config.yaml
num_hidden_layers: 13
hidden_size: 384
intermediate_size: 1536
norm: "layernorm"
positions: "rope"
rope_theta: 1000000.0
rope_fraction: 1.0
parallel_block: true
lr_mult_down: 1.5
lr_head: 0.00464
doc_mask: true
MLP neurons of a small language model. Each row is named by its layer, matrix (up: input weights) and neuron, and shows model dimensions 256-383. Each number is 128 + 24 x the weight over its row's rms, rounded and kept within 0 to 255.
After each neuron's rows, "fires in" lists the words (lower case) most often at its 100 highest values on Wikipedia text that the model never trained on.

L5.up69 [114 163 141 144 138 162 142 169 119 125 112 135 125 128 114  87 124 120 118 114 127 101 158 123 104 107 132 149 163 116 134 128 167 102 113 106 100 108 119 126 157 137 125 149 109 121 161 123 153 107 141 117 158 135  88 140 138 112 157  99 141 152 145 128  63 171 163 109  91 147 133 106 108 127 160 123 115 118 155 135 149 114  87 139 157 124 110 123 116 138 154 113 111 123 143 138 118 166 125 124 170 131 181 124 144 143 180 167 153 186 163  89 123 127  79 173 117 149 121 107  88 145 122 170  90 125 141 160]
fires in: "of", "s"

L7.up1075 [116 133 157 112 111 123 105 140 128 127 138 142  75 151 116 151 126 151 127 117 170 151 152 147 115 131 150 126 155 125 144 146 101 104 138  57 117 138 133 109 159 147 135 172  79 138 107 145 166 142 122 139 149 126 120 156  99  71 135 102  76 139 151 136 111 146 128 125 125 136 172 152 134 155 132 144 143 172 140  93 131 129 194 136 106 120 101  91 154 118 121 117 123 108 195 139 128 102 125 102 114  90  99 109 163 122 169 168 135 156 134 133 115 153 191 104 143 193 135 118 105 100 159 157 131  94 167 114]
fires in: "for", "s", "of", "each", "their", "all"

L4.up1000 [123  89 122 128 124 131  82 164 118  82 127 105 122 161 128  95 158  84 114 158 156 152 126  82 105 166 113 143 127 129 131 123 102 107 102 137 155 122 105 131  78  90 161  90 127 138 124 150 140  89  95 104 138 159 145 150 122 104 129 126 129 155  97 112 152 123 165 101  92 138 133 116 147 155 136 123 137 167 148 149 124 154 111  91 117 161  82 127 117 117 121 132 137 161 172 113 112  80 139 159 123 108 121 156 114 136 169 160 130 157 139 169 152 141 150 166 124 127 107 148 117 112 163 115 156 134 132 162]
fires in: "and", "fella"

L5.up1400 [157 117 143 152  98 147 138 133 114 134 125  89  90 159 136  95 159  86 150 117 130 133 138 114 144 119 136  67  88 117 156 117 133 101 154 158 139 118 101 163 104 135 123 144 132 102 126 139 117 123 105 158 130 109 123 118 116 152 166 132 156 125 115  94 123 156 122 131 139 109  62 120 109 140 110 141 143 112 121 127 124 139 105 170 122 110 124 145 120 152  99 127 154 119 174 135 102 135 142 132 109 144  85 107 152 138  84 118 150 115 146 137 148 101 139 111  77 108 158 110 117 143 146  93 122 156 155 118]
fires in: "for", "of", "in"

L7.up1287 [106 117  80 115 124 104 120 114  90 136 159 112  83 118 173 140 103 106 126 156 139 112 136 127 142 133 112 143  89 112 141 133 124 124  85 125 163 102 124 148 129 135  91 115 127 113 113 128 114 148 130 149 133 176  99 120 154 149  86 111 130 137 104 166 121 152 119 149 114 144 111  53 129 166 103  90 155 163 130 161 134 122 102 103 146 120 106 125  82 140 110 135 144 108 124 123 176 125 131 154 163 101 202 122 184  63 133 130  92 109 151  94 136 137 150 138 151 122 107 126 116  89 119 151 154 123 124 119]
fires in: "this", "the", "that", "same", "next", "an"

L4.up863 [123 165 175 130 145 173 113 151 103 121 196 104  70 126 136 138 169 107 116  95 130 126 133 115 121 123 139 158 148 111 119 160 121 140 112 118 116 121 189  94  99 155 160 120 156 112 140  83 116 113 142 114 156 120 106 154 124 159  92  87 121  67 148 124 108 120 146 129 133 139 140 112 137 134 145 152 136 119 130  86  80 124 111 115 201 118  96 133 119  91 135 107 120 106 134 150 133  98 115 138 109 121 128 132 123 148 144 142 162 142 138 103 140 209 106 104 113 124 133 107 111 143 128 138  96  98  52 147]
fires in: "of", "de", "ralph", "telugu"

L8.up51 [171 131 117 128 126 155 134 149  86 159 133 108 100 176 136 114 101 137  97 111 142 150 125 132 148 119 119 103 117  94 138 126 117 120 103 137 118 126 116 133 115 135 149 140 121 151 117 184  85  75 117 146 135 150 120 147 127 122 122 142 115 138 139 111 119 130 190 119 122 100 122 141 170 102 118 117  93 132 139 124  92  93 149 120 130 113 120 148 122 146 149 122 136 117 155 134 126 155 130 160 124 134 119 140 170 147 103 176 135 164 201 139 124 126 111  85 164  97 116  91 169 135 169 130 111 125 142 140]
fires in: "and", "but", "than", "as"

L4.up1191 [122 105 105 181 122 148 114  83 143 110 163  89 117 124 114 102  91 121 126 101 153 134 143 107 156 132 136 122 128  84 147 123  65 113 164 112 118 103 149  83 154 134 140 140 100 132 101  63 142 138 134 123 132  54  76 103 135 121 141 107  65 133 131 152 116 129 114 145 146  98 151 131 174 137 114 159 103 126  90 121 123 141 194 131 135 121 144  74 101 173 165 117 177 171  67 119 118 162 138 109 118 144  99 106 124 102 133 135 127 156 132 115 136 141 150 141 110 100 135 131 162 111 121 159  98 127 119 148]
fires in: "the", "a", "own", "his", "s"

L8.up267 [118 130 151 114 188 125 137  93 106 162 142 130  94 165 152  76 140  90 125 132 158 127 122 143 106 137 107 128 109 112 163 107 141 111 115  99 113 107 119 118 128  93 168 124 148 157 137 109 104  90 135 134 147 145  80 128 133 126 148 111 147 125 164 148 113 145 156 116 109 115 117 127 109 108 123 118 159 150 118 119 124 118 120 136 104 126 173 104 144 133 131 117 137 151  88 152 159 185 168 130 150 143 162 110 123 148 130 172 172 101 106 119 148 115  97 110 152 124 141 157 135 174 150 141 138 139 142 141]
fires in: "the", "of", "early", "late"

L7.up346 [134  96 112 124 140 127 152 110  51 152  93 113 164 106 143 117 137 119 122 108 154 128 174 172 121 144 160 160 106  99 148 121 100 149  83 105 171 125 130 131 112 138 150 133 130 138 115 124 108 127 141 109 134 137 145 148 160 156 134 125 190  80 103 109 141 104 145 133 143 145  78 117 129 131 100 155 183 155 150  89  56  86 148  90 144 108 144  79  92 104 116 150 107 155 139 161 137 163 153 132  98 132 140 119 122 115 147  78 128 133 123 106 152 165 113 116 119 133 123 105 152 136 152 131 111 114  85  92]
fires in: "the", "this", "a", "same", "these"

L8.up1252 [134  93  72 113 163 146 130 156 136 154 127 147 144  94 167 104 133 168 127 127  86 113 134 105 112 144 156 137 144 139 144 122 122 112 147 110 146 129  97 102 131 115 138 134 120 130 108  85 123 139 172 133 113 120 138 141 109 148 132 142 108 136 112  93  64 151 101 146 118 128 152 114 125  85 111 114 104  86 105 134 126 115 122 152 119 163 112  98 144 141 158 123 153 136  67 163 136 137 158 122 154 153  65 159  97 126 165 124 108 179 116 149 121 130 124  98 114 130 126 169 199 148 156 131 138 113 101 159]
fires in: "his", "the", "their", "her", "my", "good"

L4.up78 [123 105 126 147 151  95 141 130 108 135 116 126 129 132  92  54 112 121 153 118 150 175 135 188 149 134 142 173 122 112 126 157 139 144 143 137 114 131 130 138 199  87  99  91 120 137 134 106 148 184  92 133 102  93 153 128 194 143 161 110  94 135 116 137 178 113 119 140 123 126 131 100 160 114 161 120 132 145 122  87 155 160 136 140 152 131 103  98 142  87 100 138  95 143 108 135 128 155 117 116 148 120 151  95 125 126 132 140 133 141 137  98 108 145 193 125 120  96 112 152 145 142 101 137 113 164 149 158]
fires in: "own", "a", "their", "nintendo", "an", "art"

L4.up226 [121 152 171 187 118 111 146 127  79 152 143 118 138  91 128  90 142 129 146 116 121 206 133 160 118 149 124 144 141 106 152 110 142 149 135 113 132 144 123  94 114 127 179 119 132 133 142 139 114 120 126 108 112 160 114 144 151 165 109 149 115 141 147 105 138 128 115 117 165 149 109 121 123  83 155 163 134 109 109 122 166 150 139 130 124  81  74 137 154 131 104 136 147 132 146 125 136 120 138 144 142 105 177 103 112 135 131 160 118 154 113 147 150 123 137 165 107 117 146 122 141 124 122  93  98 127 143 104]
fires in: "for", "in", "with", "of", "subdivision"

L7.up1300 [153 161 110 151 133 130 111  67 106 134  99 116 123  95 120 153 113 105 151  93 145 140 124 126 106 131 116 112 132 104 154 106 179 129 119 114 134 156 158  79 154 133 116 159  90 175 152 141 106 107 171 121  73  91 111 154 116 158 150 123 129 142 119 123 132 162 122 154 132 126  82 145 131  72 123 119 133 139 119 167 135 147 113 130  95 144 149 166 180 132 131 149 167 164 131  71 162 154 125 129 123 141 119 123 150 143 100 179 114  97 148 117 121 137  54 131  72 119 123 124 137  98 167 131 153 100 128 129]
fires in: "of", "beijing", "distributed", "between", "more"

L8.up993 [151 143 136 116 129 135  94 145 126 119 142 129 129 111 113 134 106 140 143 138 142 106 117 183 138 120 125 160 133 148 102 147 128 128 124  94 148 150 135  48 189 151 102 140 191 147 134 155  96 140 125  94 122 127 172 151 100 155 121 155 152 138 135 132 114 104 124 134 147 181 136 132 107 133 162 124  94 124 131 140 122 104 124 128 134 120 167 186 107 165 136  90 143 152 101 117 213 146  81 175 123  74 132 161  93 142  92 151 147 114 112  69 154 138  96 114  97 147 111 155  93 156 161 147 118  74 115 138]
fires in: "that", "which", "who", "but", "also"

L4.up322 [144 131 159 114  99 125 140 137 137 139 143  81  89 127 143 123 140 136  93 118 156 118 112 122 175 149 172 120 138 106 166 128 150 132 108 166 127 133 133 124 148 117  80 133 161 136 152 109  93 114 111 137 102 161  89 141 135 133 113 138 110 115 143 112 124 137 130 115 118 120 101 148  79 126  99 118 115 131 157 128 112 117 167 115 189 149 133 127 133 113 165  97 157 124 133 103 113 177 126 152 105 166 121 114 165 112 119 128 150  92 125 138 144 190 154  98  80  60 121 149 128 119 153 133 145 108 169 136]
fires in: "of", "several", "few", "many", "among", "other"

L7.up852 [142 165 107 132 110 132 104 135 131 106 117 138 122 112 169 116 138 115 116 159  99 142 120 112 140 104 109 169 145  99 105 107 151 127 145 119 154 110 136 134  61 111 110 130 152 140 144 130 142 105 135 121 142 116 166 114 134 131 129 133 122 142 103 129 180 131 160 130 176 126 130 113 105  96 118 158 150 123 115 121 125 179 120 124 113  70 110  70 156 149  90 135 131 135 167 115 106 139 160 118 101  83 112 125 118 120 144 151 140  99 157 160 142 130 136 120  98 145 145 161 153 124 140 114 115 165 160 130]
fires in: "on", "in", "genus", "of"

L4.up1408 [ 94 148 130 179  80 137 167 118 141 132 147 145 113 165 152 141 125  96 130 141 156 126 107 144 101  84 194 146 117 169 125 128 130 114 147  73 126 129 141  97 155 104 137 157 102 129 164 101 101 153 139 102  81 159 124  90  98 158 127 126 140 158 120 117 126 110 142 126 138 130 132 124  97 126 162 130  84 103 142 166  62 136 136 138 134 148 111 113 157 130 122 123 137 106 132 144 111 150 150 111 132 120 146 109 139 141 111 168 158 149 155 120 114  88 134 100 128 118 118 117 123 130 155 146 121  89 144 152]
fires in: "that", "philippines", "about"

L8.up852 [124 111 123 115 169 144 133 147  92 133 174 109 138 163 119 154 138 157 117 167 132 123 103  83 142 135 127  98 143 162 115 147 152 153 109 130 143 123  98 151 112 164 158 104 164 146 166 108 135 105 104 144 117 150 162 132 131 148 125 129 117 104 149 124 104 132 115 113 110 111 166 133 138 159 141 145 115 112 133 149  89 133 113 100 101 107 118 116 175 126 129  96 111 102 127 113 129  76 123  65 139 196 142 127 149 132 122 145 119 106 142 127 127 155 152 118  88 119 116 140 108  61 147  91 106 137 118 128]
fires in: "and", "or", "as", "than"

L5.up153 [125  87 161 170 145 101 153 111 158 154 102  86 109 125 111 131 112 143 129 133 161 128 142 162 140 191 130 125  98 141 139  98 137 152 115 172 161 156 114 152 126 126 177 113 110 134 132 137 127 151 115 126 127 130 118 159 110 124 153 118 158 152 159  94 123 140  67 116 121 144  61 199 116 133 107 151 115  99 101 138 149 130 146 121 127 133 117 122 123  99  85 133 144 162 152 144  94 100 105 155 135 126 136 130  97 111 113 116 140 112 139 101 125  97 129 117 107 122 152 111 158 146 123 133 107 131  63 120]
fires in: "well", "both", "to", "due", "not"

L8.up433 [107 130 140 133  94 158 114 152  95 147 152 112  96 143  95 171 149 132 131 154 158 105 125 117 146 127 126 111 145 169 105 144 149 133 115 134 123 108 139 188 151  93 109 127 156  89 132 113 126 122 134 118 136 125 124 151 133 115 100  88 177 176  83 149 143 110 129 123 122 168  68 154 116 136 171  83 120  87 136 151 119 106 137 131 126 167 117 116 104 117 127 156 144 133 104 108 143 120 158 133 131 114 150  96 163 112 117 115 135 116 182 128 154 127 159 112  81 113  99 137 127 111 194 144 112 126 107 111]
fires in: "and", "that", "since"

L8.up416 [ 71 172 105 169 159 115  87 138 122 116 131  83  68 155 165 121  99 107 186 116 115  89 126 141 111 118 138 102  97 113 147 135  91 151 130 136 134 135 143 116 163 120 125 121 104 109 118 139  87 160 155 149 150 142 126 129 156 109 153 146 137  97 122 125 149 150 154 125 130 136 135 142 140 149 113 149 149 103 122 148 107 104 135 123 110 157 123 171 164 118  81  95 119 138  69 139 148 144 124 137 126 137 133 104  89 112 189 153 109  95 138 109 114 171  88 140 110 141 128 151 165  59 151 119 117 146 114 125]
fires in: "the", "this", "that", "such"